config.yaml
n_layer: 21
d_model: 256
n_head: 4
n_kv_head: 4
head_dim: 64
d_mlp: 768
vocab_size: 612
activation: "squared_relu"
norm: "layernorm"
norm_place: "pre"
norm_eps: 1e-05
positions: "learned+rope"
rope_base: 3180.0
rope_fraction: 0.75
qk_norm: false
attn_scale: 0.125
bias: "all"
tie_embeddings: true
parallel_block: false
init: "trunc"
init_std_qkv: 0.0312
init_std_o: 0.0048
init_std_up: 0.0312
init_std_down: 0.0048
init_out_by_depth: true
optimizer: "muon"
lr: 0.00762
beta1: 0.9
weight_decay: 0.05
lr_head: 0.00445
grad_clip: 2.0
warmup_steps: 200
schedule: "cos"
final_lr_fraction: 0.0
batch_tokens: [16384, 32768, 65536, 131072]
seq_len: 512
doc_mask: true
train_tokens: 220100000
steps: 3716
dataset: "wikipedia_en"
MLP neurons of a small language model. Each row is named by its layer, matrix (up: input weights) and neuron, and shows model dimensions 16-207. Each number is 500 + 40 x the weight over its row's rms, rounded and kept within 0 to 999. Numbers have three digits each.
After each neuron's rows, "fires in" lists the words (lower case) most often at its 100 highest values on Wikipedia text that the model never trained on.

L9.up464:531507497496498558484503511472506441456502553500509461490540455519534545490556491536488520541572481482486476528464440577504486537482547478424508522498609449516506543502480392561459396509533457410551546478523463513470495547506501451413434568501547524499506508405518546485522475453512579520520571494546489544488442485504549514514470457460503440607509470522578457510535544474518478460481547497488523514428499504531532549466497501547467544490555534550577515532476496458484397477484529466440476408535484508446518423540499504454476522515555498511505541497481471495514493469513546529
fires in: "general", "from", "liberal", "silver", "generation", "bronze"

L12.up23:526539488462490499508474399491541471470474492492557506560571459438501476505487498544531539568438478513475494499526424556491564522476499508494481466510468551493537535479458434467473463560490484615492522484499446478488444441456477547536446481471550503546532482508550511559492518470529604442509512445514487462427463502507493473544536469492486408542458453482521486479430496500497574490456505482506475513495510491469465478447536520512491457476386390582527617485520536509507513456481633552458516528525523534473535534568479478557517442552514461502404518502506495480517507479456599554
fires in: "that", "about", "of", "to"

L9.up351:491520455475473560470520528517459478544538483531455512533448423463441544439549473476540512381501512495483493577432465634485438447432526484522484475545526414464489514554537496455455544490497487543500446507482469543496514549573536516576499544470460496522459511525469565406493488551534564431490516585530475490536510557589554533565525463570516469440484529537463443527440464549518482477477496484501503508440450557547535517514549470574460558491475471512528529538517584502531426505421512489509512504466541488514490453517455542562519440566520445500521512493513502516420493530489493488
fires in: "on", "to", "only", "off", "one", "office"

L3.up11:470549499447472532520477476459489518529522504502476547488560475545506508526445446469523514539616463510503498501580542518484508542403473420508516469470482530471536481430517500511470500472537496488482497435556447576538434408423467456504495524535492495583491559464477453479502495502480514545407438470475419595504525536529493526469474508522494512597556468543412410549525483501506466546483441475481480433542494570510447529503508459556492581502441483487526450541530490493497517581490547477510454463429558512519532536540503509544456530528411475497493470466519475536400552537493504456
fires in: "life", "silver", "area", "bronze", "areas", "sales"

L5.up544:547509518477488516470446490529458503547538473494455546490410462463504462482475522539521424522467496555482507516481510443595420486493516515527454441492420408482529499519570477527478490469529561529545539424492497515496561511539463489426436513489489410536459463496491462539477523527498532450490548529551559523538483556525551520518473507519484471549535456517536565520472454455517456578542525563498502497471568495406502536516516535473465534503516481498442558495510508457503478526487468437443482508430528619579468425512454482471527490559529517594549431545438525500507483496572525462
fires in: "to", "agriculture", "affairs", "region"

L4.up435:515512531454498612485512485402547519491570481502567548484482533455530549531490508473452526534546536492486498507469492464475439457490465512454440513548569550503500487493495443551531525492462410507486497571483480516498518455459593496502549497492487484491545565474546474456582532540529471487436545494513538444525458505500471471512491555539494487457548501504522410540464493499423519463500545494466482520495476480467472482557470498506487422589490547536519535482536539484458488528512468443554448550552466567448481477464497535479553529512471416509610561581449478474494485480493496526
fires in: "these", "some", "each", "research", "their", "religious"

L5.up440:556460618521542549557517523476559543457476514512515514556514444540454494492444472509561453491529543486545411552519562436479557463528534513525447475468432508410543536489447484475539538509460542414420493518484528503503383455553516554525567498518517508509505466495481510466552517464495508470503426450451531501488523466484496534443518509455476561548558491478483458471482521520540472507474376537499524471553469538467468501463435506565448506554479405519586471527578497556483496461470546476479486513497565534464511470552529470447555510508482527520517505568503502576495492526479529517
fires in: "are", "area", "born", "areas", "of"

L16.up616:462520461494457538533459459463480496500548439484473507529428547519547536511484497530486531499485463536488498520487531521481536458458469609447505516578492478526550463468533547502473501554571522433490470521474501531469477514444463468463582530492393561418464530532490490564473494461531494488415459480515492470423499523552544469493430472474469497431492403490443474531483561454460436500518491552441513531478510490538470576544487513508569580499535500521425488558497559498485494541554472601499525504452503534567556497522516543485536469572492530458531557602494461460449441510563559493
fires in: "he", "we", "they", "i", "held"

L7.up282:573478492516555575478468428417495539461479467506543504475514389466528510455492543432567449506485554485457429485435449488513570540435437509490482444540515528499517426508498431542566494509506537561508475495410484565511425523470472484479483396502546443464438483481460465500505567482483583549473477554529514490535464478511558503489467512561541483560505471487548551522498523504558523489470462455524526500461487463505465458448550456512549524503557554494584516515534561419538515561509487505505515515435588515513544434561430519428495527524475462506505508496514440441450553461448509583
fires in: "january", "february", "continued", "inspired", "translation", "contemporary"

L10.up193:535486522516559541522497555522486448524522462489566500541522481453522516465492527553516454512524489518518502519534500484521459442593531477467435559511474490523540544453451502456473473600580516505490461572513519521541491485540520461499507471546482523482449501611501471503483512507471496515539445563469545479440546487484498488474469493449489569493480500504490515463485496546552479498471518430485490521432544517478462449518471526532475551476390504595462542498550535456469493467471498504573526454553526422488587535532455527425553445491555479479507541427577480499521460522436512522
fires in: "after", "to", "while", "as"

L12.up497:471479499490492498566451530475464446553416464481541522509509500552492535491463437451514547538499419501484505461488475465485477519366396466568436517484527486528529459432493491503474594481474548505600420561504485517516454531485522443498488557409423505447441492568561514508445508531476479463519548420528463484512469495517529498448507379410485547421510583497534461495478546474503465427555480487525491511500476507498501559544558499552496577533490535476506546492501450522550605566504454511497510515426461507511490493507474484532499466534468453478499545561488541526535510498495501446
fires in: "he", "they", "head", "held"

L6.up686:466479570514522492527513455515539437447513533457482553521500479521452514506458531534498467582452461545487511561471448510534432490443503518456470525473491608498395463505474445448487509457550462483531513529521506528539450503512479538543511461459574516545423511466530460514513465511509583471555492512518449535548561439518561589463527465496563552425475507501436500460487462469481541572477471483589558466557462505491500452502588428493508528516504553533475463525561446513442529565495548530489437444499489471526470452489513425483476546468475517433550445428479564484508504456490529500
fires in: "it", "its", "athletics", "march"

L6.up706:470547510518451508505441408503498544472469446417481515516467426515529469420535472531529523471503504527545547496544544534533484440605559523459503560494526377517463480458543471561470615531525485523493467438428473518458524482510543459491476518531466481542510521547459492489513490482529494511499493447508557508475564482470525524502468571431500531523483540514509562436494499456473549466462516556496554484508476493539440514496527463538486476547544571495586526539429488488490471455474532542511483502498620619496478489531505527497503462478508486446523566514503484588470498542474508461
fires in: "while", "silver", "centre", "destroyed", "highest"

L13.up66:465415499493468494492461442542465482597546534467469505454503464495479571501454554485468482511491462532520475546514437457560458486500515508542475479503517463483497507464468458410533511529507487580427473569503561536526470475565521539459560538453508439506444470503481521496502500434566470451508454600500545499478506509527515532471523531519532524456514545510487423475479536509431444580443530437528432563516503568405486490477492480435508531518575481509542551534497503486488432599533551469517447515544537458463398499498518551500530567551515446497534427477535522512543479494543533477
fires in: "on", "donkey", "one", "stone", "dillon"

L3.up21:499528513545485493461559479530474562564517562499487471469490523453502523529468436469489442498507493565485499456551512497507560512616499456494478516505478509520510417483546521511510525567515482454516477459513440451525508516497525431448502515517477428462481478578537542523473557443464574521458445501493528531616432491548562513497423422517532552493507477498450555534563407445519504546474486520468456489420563517461514497435534556494425540543474550496604497457542466526533465424497531526483498575555451573510495489451468524512492491505529530466531565496544477447567483462465466527
fires in: "medal", "female", "festival", "prize", "contribution", "melbourne"

L10.up573:513402562532495483468481503479500495484439489439461418519432534502469501481477520558543520447460475474496445500513447566487537483528488464504466477533488510525518496455511607515458554508578541421534499500455484521476517496500485455566467539497507508533471546498425480485489546470504500520459583510531453436508544446531487515492493548470477568500515591453497546508439491484516482427543512509526446458524523484477533541599556491553513490489520495504501489571470566487521539551516512534501420457457542473497607430540501489465502487471490536491529403518454568460490404546529489533
fires in: "and", "so", "but"

L3.up461:579502532495424505543499480547437471479588519477544556479534503524569464513524526499428476552438497485487507540533531482429486518464467496493478497462512492520568450458572476478528490473447426539589530453555497484512485473593488433558523548473438450467495528487527427510433501496485492460575457488463551526514598502494522468423510528418436517562436495474529453491475476520506468419518477505547476530518481521545491514555511438510521517516518487552532523557481533523515485518394514507476477515473508436532529484481460485537540500476525472546448479473448463437482451514438463592
fires in: "district", "athletics", "left", "next", "utc", "significant"

L10.up666:527507489492395522492470481459504480456493399530510487488498473528477536574489483587490557482462482480502481449484562537499489489500501486553454547526435464442448487466445500480499490521527505478514504468451445537438478516488469512461484512476525539514520508515487559561526563464496545400450547428504526514437506459482541478477554513471530543506527457582461499509456529462581569506588439531486492502458559572503443482523539499457456538497491519528461510453531434402516485444583504457468531545527513508487534516513527566500483516407492508509522538467495455509620520537505517436
fires in: "of", "at", "in", "for", "free"

L12.up595:563536518510526527380457512525494512458527455467481514452559532560460492438532565476469566412525437516468453489501551525523518451485516483453485480495504523465493519578537512579521477579510444560483427509511537534490480526530485492423529466486505469516497540505511423564491509499475509460434466528492526499456528548415483473526544457545462509576432487488423488463475502520614477496480501478524499488466488527549478523451526469436494549480502450440490460456564444445492470511460444477545553463480532482523531557560556528509543568480454501506534532435513527496580509453511533554
fires in: "in", "of", "to", "under"

L6.up725:483502513562436491505516454508458498476464488506561475564514508523476511522513505447563473444502543423527543483515427458391521491517500429527442433487539498460503413549461472441486520507549493492491495460489518519460499474520484536575535519395486527616485526480543566515482548421434451554522470545456563472473540483523556509539476431509431502477495456520560460580501513523533448552483459469521491483480428550490504497516486526523513455479564484494522465503428459477511557499488455579534554500476538514515445607512472536499558459487472530523425482503487602528506513490469510507
fires in: "would", "may", "will", "continued"

L14.up168:500522475576527515528534507508479529535539469529443468467434510435463509436517556545425487418468428515461388517511457501445554453485474448477489492499461446516475475430459431474498516490501415475388509498473435515568525482533494578575513573535529549462450462511514457520505557478460515499508524552508572453426515428471483471573471461541542475495491481467512534499480483491561534529511536483577470508511512466493503512528519481568499550516419439492511562497493544530482510544559470423477521416483569515531512494550432528516490471517536484463462522526533515522474497487520488481
fires in: "for", "being", "before", "a", "as", "about"

L6.up43:508491475516523484412494474478494493526546551454422496487547533530452461484512604464459493516558544561504492521538385462535492423465508441492535499469549467463486420507502489535467490439508512468484455474516513454486479501479541460462511514589412489490510508503484479439491439453497571485547470514490506464496415496450509530522500538533530516606543513541529508507520487473500467539506564550486505470480500520519478483506513457524394553585513516524494527471438489476576430486504436477549418483523539527545541510546500461484545507536499518513544557437541454546494586465493571495
fires in: "silver", "gold", "black", "bronze", "prize"

L5.up142:530506586534555433534470573481470525549482520448507421451518459468500509510482465571505498555463425418567514497487531503480464500468495550514542511483527435440498494538536498614558414501590485548558451510514414450504524484480490473531473509489529499526494464554552540506465479425506500490395529453451523616479507502516516537499479554510503548530494525476501514464509515453489443472491504503503538525481550498444542549499575474524430620486547529528469542511521485501571481504487453575462516446529537534454478503517515504475516453482466424451550554521500506514523488502527512517
fires in: "gold", "of", "civil", "rocky", "carl", "garcia"

L4.up653:499441488532483459530522512509511547485559491454422463453509443429529526497470540485563507521462498502559581518571482541487493501522554521527515481562471511511545492442534514456563529534484481497439490492527476601504523424514475478400487508536445514457450518479474398558573493496513488463466457521497474517555536504467519504552492534458482522538527517527599496529529511494520538537482518488518548500524501526499476509514492500534452508504434508490465478491479435462532485461492558481465509470514488436549536424481534439554495431559492482510596504590492501383462549524456515534
fires in: "its", "township"

L12.up55:484502515496511511561527508545526506476513387385438487499539452490454552538539532470521496559482450464492491488489487522480548514519492532525504551485471562504541449437466460517573517457479493534466562510533548497480485448491462507571520463499451489509445517579474508522480505542484473507481460520484521483500576547449467444529464487584498457510484534583594576498476537514556540527439499508468503469466417514446543514529446426535463455575495519575516532467482480453563489395487492515475443414493494494456528453511529469465473412545560535509525536531496483431531538509493510433
fires in: "its", "and", "their"

L10.up586:557448534496506532491598479508572496495550445447559500431466447477480431488471405487488478565472462548478514544571439494500464563416535508494512460500538510498498491534458526564477493579522435540516402473538445486482478472482519508550539619536451502507512456537517522484529523520482519460483567532594532541489384470431426506539518518530514544537551493513488510540446540545529417537535438481463492408544503515501543454493504547516511539495462510432587505511491514521509514602514541475486495478473454498450526460471518520456521476525521531549555516597501550499484508545552500393
fires in: "well", "such", "research", "much"

L13.up538:496501455552509505464415463494531492560458513464484500469428513567578495501503529589553539487506509507476434508524584550527557489478479508420418448452504465429511477442511510501463406517504483565546546509545584527576505524562475556483500508487553458486476546514525512534470468548426456499460545408480464459477493499576452550486459525480469543503515443477563502453473437475500515449515496535519489447473540503438466465533507474485431524554525571542469479524555478507544555525446485488496500477502489461518481492534450624440471524451419512533515444543458511523423564509518512473
fires in: "his", "career", "he", "biography", "history", "https"

L6.up449:447459460488498494536474484497484534472539510544496468471464499496507533500464466486521459537509547510558516504457585459457527475460517517513422482464466476520517494461522475473490442552459497504492502482526449488502487532447551477446464458550544480518512574494550524519497466544433465446445472449485518532445551539470501557442517494481540490467458501496463480437580514527478484533488545428514503509525468529482527438603502501573533543478521514479600560587420560536571476539422591449449552532542505510448519506544486545474488461568507528543492426493547560530483469490493483453
fires in: "on", "after", "began", "during", "started"

L5.up21:498478491486428493524500483540535542462515428519469518531599516498456506466527485540477495470559469438533519480516462504567464471501428492512453449505501532507514448552591486463498475474523499543457468547461548547496483442523432543535449540496515514465566548464502571510479496510548489516529494476567493454567574431442471538482510529493455486568450439450459480532514487532493524521508467524551561504462503477509510527525437501470436483512504435503421491558551460484476461484446512580547510483458543453518506468484546473496550472532447546522559572446512491512520417611507560474
fires in: "league", "university", "indian", "magazine", "aged", "missouri"

L4.up354:513496507527481536502512445525485451506552483463456589490492534503453532485428497408442498490491509520504467521537473574465491411511483483457499468510537472516534470521421490520586481500499513440538564468425530542544514465470541574522422523477464490545524496544471496486492478533488443492456534490489532475477560444510471541510467464527483475490513448573484450511518459422571499528536477483504518473569422481516489495525542496535463516542561558559458446539494462489491525554551459482468487513500509522434512433552469513514520554492494478564493544566496500458462483439489513533
fires in: "this", "their", "these"

L16.up758:431516536410499527426488458508468540588546455409472493486563491531475501542477460499478537506426478487578429533466438481528511507419471530475523531562517602486569438486484544480501500412520461518493542465562533566489467519470479574510538529573432514519509542516538502515500472540439447470479553560461477482377501401569436426467501443477477492467533488528491506525495439552461497529506527473484489512483571477494431488570536503487489433512557513554540497549532468497550527511548544505512520523433512531489496499523530500536527472543519483531470541491465538490529476568487570487
fires in: "team", "coach", "player", "teams", "league"

L10.up114:475456507487522513450445402523512517501571445485537494514521430576544514452514516542527499484487435486523552475487474518474435548542499474501441402518487537513465538506509502502461468493480410501490494513448443502465545444418525521521388495544577521436534463462554523523453569565496547543488470510580451492526555545439522515526534466532516461468485544508431532534466567491551503484471542431461481499554530458498510476517486519508456622505474442572554566470526617524503469502486458517553541497486584577473531440501470498494477484546508554508439515503426497457486465485455479516
fires in: "however", "of", "since", "because", "until", "on"

L13.up356:524507512479541539472510505442498443508487573524496542473515476525500503453567526445455507526510537494476490440569482542530487497458453563488476570420584547545424529484512545520486512462521542459506586456518526499521449455470529468540519490532537546576492518561524496484563426494492522422497516484512434444585519481499526497527485546500501519479501501495453525549580538501548511540480523480435501549563543514415509449562496543527516495552538521458432444526468602511451535509549574424472563446487467529435539454517543477468462464496492510563483471550518552495444538453460496482
fires in: "her", "s", "lyrics"

L4.up210:491490475566482573546531519502519540530535543540539535457501494422450502476512450434507448594447438526538537486469434486526580453552599520530498487430511527561488537518526462546558468487557582592511491475510459453465528440566510457444505500493541434517529497557466467540475533491494456528485483505448490507537492499529541470514409430504539521499497435523480470470522455511564445421515474531540514527537558508517449538442465457564548442494555528472479413585493481487471504493510422430547572545490494510562494514434470496426534495534482555514579505514567541456516484426476515517
fires in: "series", "medal", "goals", "episode", "prize"

L7.up98:497478481489539455514539439512555601566604491419486570528545422453516442497578438469464448537544494486501473497480542622485524511523491450473398405511460528511516475499495495465507478506463525486438449482473554520490459540507475527473597581542444454499541433573489459535532506494461514418459488450451478486456435538527534607566495449545503423473483439479510479484465514557471532552532498542447554477440515496486566502546535497478545515512542517469499503477468432546452511460492484503491513436570470430509454526510497487497438491481553489513433493516446545501447542486494467481
fires in: "while", "however", "wrote", "that"

L14.up38:523489518534481514500496504561473552495481496517477584512429451465428482490493447545498529492518497477528575515505570569498505478538575470497504487537515475536548576532449477504543532548437543504405443460465462467580494489531557558544430516504461521475439474446493482484431549465479448508497532512529488489510509483521521504486493498493441416447543427509526512422406460451529454511392464450483559473520524551521536415496478501538534555548521474537437517529535507480512487470477438480436516425521579413543529484460509494540537496513446465572526515532468536524547575506439532533
fires in: "on", "small", "only", "large", "one", "highway"

L10.up494:472526539550499481457568469511458492492439431462501507486555493535410490474522545431465494440453482444507559560477504464558479481500448521436479516471599547507512542465577530468522534482552535431579478441495517501522500465568526511480515483528533481570535463493492446473550495520479515490519548424472429531583506498515517548542437509541508544494564544518505528510405409547514445507500512487519444478512502535499504465502455496576445510576509517462487517460505519548537497689526564558494472476512477543487480483535468457455474547478465474517557498480459495539547504505423491382
fires in: "it", "its"

L4.up191:507544513436484415456559534506536465607550470606458490534425460410500555464499516532488504483542520616490483514445588515524466466472547455477419472571501555566472522450506555476509509462434435498469470498538497538466537505486485453477448525454516429494532492461463557469495514478465471518500496512527474468520457456533502527540467551535428511506493536471490492521427534486560514465479533488444510493400449463480471507516533567522572469500527435522443511524552520532515503521537538500560508480409484489465477517556515587509491529502438505545442485505511532436475473486581480580
fires in: "some", "september", "simulator", "similar", "same"

L7.up599:463492471558445451524527457535474472534519492520392421545504480570435493489478513567495541512446414468542507572376565533511500481441509536497453501425501529453459548489525501545495481504489476457512459489491515533496560581466511510537533510513536485441552501498509538522546505494497481404455420501450531464580489458518516509486472462413541598495527447497493490503448481474476481491456513550483554508514495482427534484428431519468500500510551518548520503538494508492501554569413523491589516536535455472461496520605546545493509476469525533472579542467510511496490482552500481540
fires in: "career", "daughter", "biography", "incumbent", "basketball", "casino"

L16.up655:497486529479474545493461472452531581537467495497495480567496515440539530459497437453522493490447512530543525492489491473468504488498519558510495554493495472506515419478556522469480517473524518460527482430441524520457484512481477610464462563510529527509504551476493440552495520560445520472468530522499455486555549501524475489506482407426570550512502569542564427481506447488517505423441476517478524505501504471468457497534510504497530522605480549521484543525517527515584496446582504420512491575481515554465514534493498544570482468470490565423469473454557413474536396586533489467
fires in: "people", "developed", "development", "bishop", "population", "peak"

L13.up202:548511537465534533565514513525522427484501497419584549539542521530528526518476580447538492511532463528578502509524497465525539538489537551466451442502527565532442545546528489512507469515464500474439530458518468572543477463480486499434441498497491475525493484550499395493490445528522572451485460522511464547487516523548538506449479561521529481436458534516445499424503468519492507507490441484566536479449512455533419444540430532495455515496461522565536531496510559474514562478493562521521565462468487452430541459474494515516567495512550508490485545500499538421440446494485452514
fires in: "to", "after", "of", "following", "despite"

L3.up537:498548452446524568512507518533476537496568435522576455515541474549522524500526605531473473570505467443495514455500527538599512494512433512542515556463473466531513401575441493506473485504454497449475455461475489491526476540476498522462505450573560520493537495523461449559491579517544510494475441514460447459467474550460529532436444527464491473609499466508417564470493531478440530564426537468443490534476528495463450466491540546477571446489525512459492517457548503501504447482522425459527525441478469506504510452522472490412519470486539596542436533498601536503458564446547498522
fires in: "april", "september", "october", "june", "february", "january"

L14.up128:505484557556542553461435465496471502507515511510409457501449498460501436470537513502498440504493450496486511508520507467558537582481411486478481464488493529461505538473508528542452519533488506549551464530444499516554541432469547530512501538501478516549477508595471505426512498401466540520518543495492436434560465486489519547495527523526518548510480521522495524447501586530540443487519482535527514591553433534422514502563459425534535540473522492469518518434469538516484500501429493554408484495455548512477536488607470533566466474485429497486450466456447541441572493499468492482
fires in: "but", "as", "which", "so", "have", "who"

L9.up198:554445436459420506559510546478463491534429512448609492509497500523497529456542508525486544514529458450479440470522544447509499570521512478440563481489488516488468419483539489549478472467565547494444533524533425549484488520514502489481523467416465527478492452544479519493481528447498569424498455481467501447532542565504473497439497503463496396505518453600509522518556548451489543558477468579511490508432517500512502548518509454494470592536530523492408498533491500472494478542569418481442424492492551491479485487454514522557564546500427484519536500480623537453469499463527517536
fires in: "place", "player", "play", "plan"

L16.up666:484473499503478514497465481533422443425474446494509564466466519507550490461557460500507510531514456495537496489527490575449510574529552489435510526495531499499542431487469525505520402548511521429475473512497552500541452454434477513564518494459496444462470576454559473536510507466438562499467533510478464514425544472440556479535540617439533471447527518461536532556522467487487492446523496440454502492466497582451511448475510489461466543588566467500461503422502551465455543463539506468494479443439507531507491474525505538476525400594529435481500504554503493427502441504442555500
fires in: "s", "had", "his", "american", "has", "british"

L13.up697:461499449565490570491465431532471523613596474575494508511462474524536572454456495579483499551428479446514576426563508487522478548519472517493457508520457486492473543491530500498439513485518497503492442481444488464493422495496547463473472442437518499493502465543504551457441508498519512514492460489435563481538520480525510464549489566501469459484528418542487515457492430552528460553423448540526452479496454511544446385510510440470465519417480511574511488503526505428488561550526529502548510469512541469454478436516504552474548481531507496493522455456556534431460554505562475548
fires in: "on", "one", "only", "not"

L6.up227:468473455532520470489455553461497535485527532481538466504443510506467475553422491490541566509500497453555444513516509561475508490483505418529516503503507428471501473498494493620480583598498467482497507493457509472463403600434461544483483445555564592546508534529508496526459544477502444425457510504462561543491482446530549538534534495534519477474568491542603508470511445512549514514494491598489501411463470542479512564540501452514489478575476470488471506511496484525552538470449555508529551514554483471499470538490488513460480512460456486496464475504472468499587467498496491542
fires in: "appointed", "across", "recognized", "republic", "representatives", "cross"

L6.up418:537459579459523519513534495533435527430492474466394427511481453493454481533499492502468463519464514380536545483459540486473485542526472443524475514508445524507488489482493579499478506445500470494494496492499477523456508532412467455564455518512488481506541532510449506523540518456476484502514530510567537556554531519499453537511506472537456516451459493504546482540445529439496477447506552549598521489556439452485517506559499455503563466551539454538454593481439539558495512611503481552487469492496537524523517427496530482556508467498437430491504446530472467496537514512434552498
fires in: "which", "and", "but", "while", "as"

L17.up622:530504430492517560547522521501505492464489472420569440471506472411499554507521501510567525506515463504474540512528447455525480585510507505525579478475539485480468542504561509560533499506495521495399448533482484590465471470502488467495491495478475518516469545529524529539450522486515463475434471512443435419516527486529499566473527493448542494500533538477466556466485540392501576418489488474493487516408527501512574518535493437516491489524565478490444522550544433520553505423529459574567556468492473470475529484469533492514526472472466447446574498568519532500485486486486485489
fires in: "player", "played", "plan", "play", "plot", "place"

L13.up448:532543561521522548500449547480490472429513511457514545478500475566501489419559544523440473487593515501571505526546507516504498501512544570479489572431566518556455503533549514586448493489528598461487431443495408552493491468392497521516522523461511437480525499492480474494544456533574482450506546465464516500599566505496488540575384500490496495502529487516509454523497504496487423499502401438464492475437499519493506503501479451466438470539526510522470501517504522480457531435582416457459492524493516512475479518410506521440549457568497467521454488528557497505446422551416551530
fires in: "s"

L16.up556:535421487416516558463459507493473438486546452509499553513463483487500532456470456480478432483504535492512533514511467509438452562528476526580523511468484531539567575455513481549443484488523530557514441463507418475527525535512558488525562511539518527443452530500505532523442517534548525497494456512577511489489509499459471481499451475521626576561472523447549493492461518476471518489496493504540456489514577573485445435508481576470568508456473535492473535435485466496509538502488518476411483458533544500548469457481503530540515542520513449519440577574555522438493483614507532509
fires in: "known", "well", "such", "described"

L10.up351:482490484466540437447480409510460499433515441412538470528543525502462518563496547577462508497452442419494569466429526434543433503539433453483523481584488557560496501445478463455434517523422512508451478467520491522467474503525443520534479507540546465487496497535504462533525497451535564459488466514506470458489478433504520520554566541504473465562499460471538466445483489516485539484544510512520602582513486424518534556479527476565530525474422463496521627460541601487529519488486560485493536494470518525477450489451444504549458438560503408509503518485537566438438524481540534512
fires in: "that", "because", "about"

L12.up424:491500491516445495548429496486458486464557450504575525529514402553548499458508439517473523510495541473503556451539479446515476486510474487528464476516478524506451512515538452490567430488519448527509489541494523447538475441513615501508516455438537535460515488408585551434460466537521470538536458505418510478487501517526575504483538520441353500513540506490505464511467513572540532509510520466558501467493449540548541449466468473505498551526549450487522507536570502513509515521550459521532522481509524460481445504538497440508500540502467435532512538510604486548445584402517508561
fires in: "on", "june", "one", "only"

L16.up338:501489418550462535518501514493501529478532460511438493457556528504475605465528531519440495474502482582490531487536496461491566439460522507553490549472493550546467443504530489604496524459564493474531460455513544550519471411509453557537460490541538421491463458464498505471465468473553557534509440584447537551521565571522477533458520512486476476498496489509511510474503527524564505514396493477432493558459459516528419511477599434543409532517446516556445540500546475490533507510444533501489551495451484534477494517543532477507493499490463442553537516507512535509488462441558470572
fires in: "to", "by", "of", "in", "on"

L10.up683:521534463493445514538483501529573582575504457516520468539534422508517473542507540497587460514520410503524493464471499561548510502562488536454454502474471511474475579492472496524511435532473469475525458515547492519551488479510471536472586544524518454496512508538559444472534499570475554447415472490531520501474449477487554474445540443517544539512404584518478426507481499477399480478492575486541440565450526541477515463475523501495520482476485468493477509500524558538486491478545461417479512470584465471457450491457444464568444517573505421518500505444533570530445497406477516464
fires in: "while", "that", "wrote", "who", "said", "meanwhile"

L7.up395:531499476475499502584527496538528479445544582457510486499495504508508497445512470486446459496496462618432450549499489487499420420505507437517489481485488491485504563468502539434483440475470564516530528465456512516535500484398546470514481477518461489479550498524569457504499468493552506515477425498567518517436520492478464496507543444472418544441429486508467520450507534539488494497515501542497516514529501491543477493550516488550497531546446419521462571564544487542501547500523643536484541514542538511438619479492522542525459479543501414497504448533499447555491456439473551491
fires in: "after", "by", "during", "upon", "on"

L13.up16:474507475558464519529484497465524527565536552480442556460531506485429493483468462468539431501525524482518457538444467482531548506434569518554561489485471552499506490467493422506453530499509529426506464493439561493468554491515449444447562525490488489505491537515515463488547453461476534499466477515469627473498491447522484530511463401449481488524458521510533498505460511469451554497541525545528557603472533564483588511454497515574512553535503436488507497524474413506484525496508465484513498458525540551503578495474540443510506490529483504542527449513510513487454497477559575570
fires in: "between", "was", "very", "been", "style"

L5.up175:471511475459576520480544572586491516555528430548523440505506486453560512531514511479509463488487439435541503502454577507426436499468497481516464408395442493446459450530468524510517466483493495548475416522494542528515494468556517548482494484492586556484578545423504488543472512490551559516460492475507444512526486519452571499504496470453508546468487521512522498497523471431491589526525533502484440481468562503556456462526555470571437571555497481518475513462458525464607475505533570504503470449494577553494493481518533562483492456525423454450563478581547529497489533439461537520
fires in: "of", "for", "civil", "on"

L6.up93:547543497555462431462495472558588468563529483488405437474568551561509440524606542542520543540533431438492457492478530457534462476546522509466464535578511500481544570497518438486463436510424470451518515446533542473494500491469488512507533451496487560536482444586474480478530484498583499549438498488487565501491504494467450477452495525497548482478444477494474452499477511447525441515412506452506555529445450502470505451512464462481487501506450466525475511495490506550541512603571521507586522562580560499575494508502588503506488454497528422551514471493488535517520523524467537473
fires in: "who", "while", "whom", "which", "what"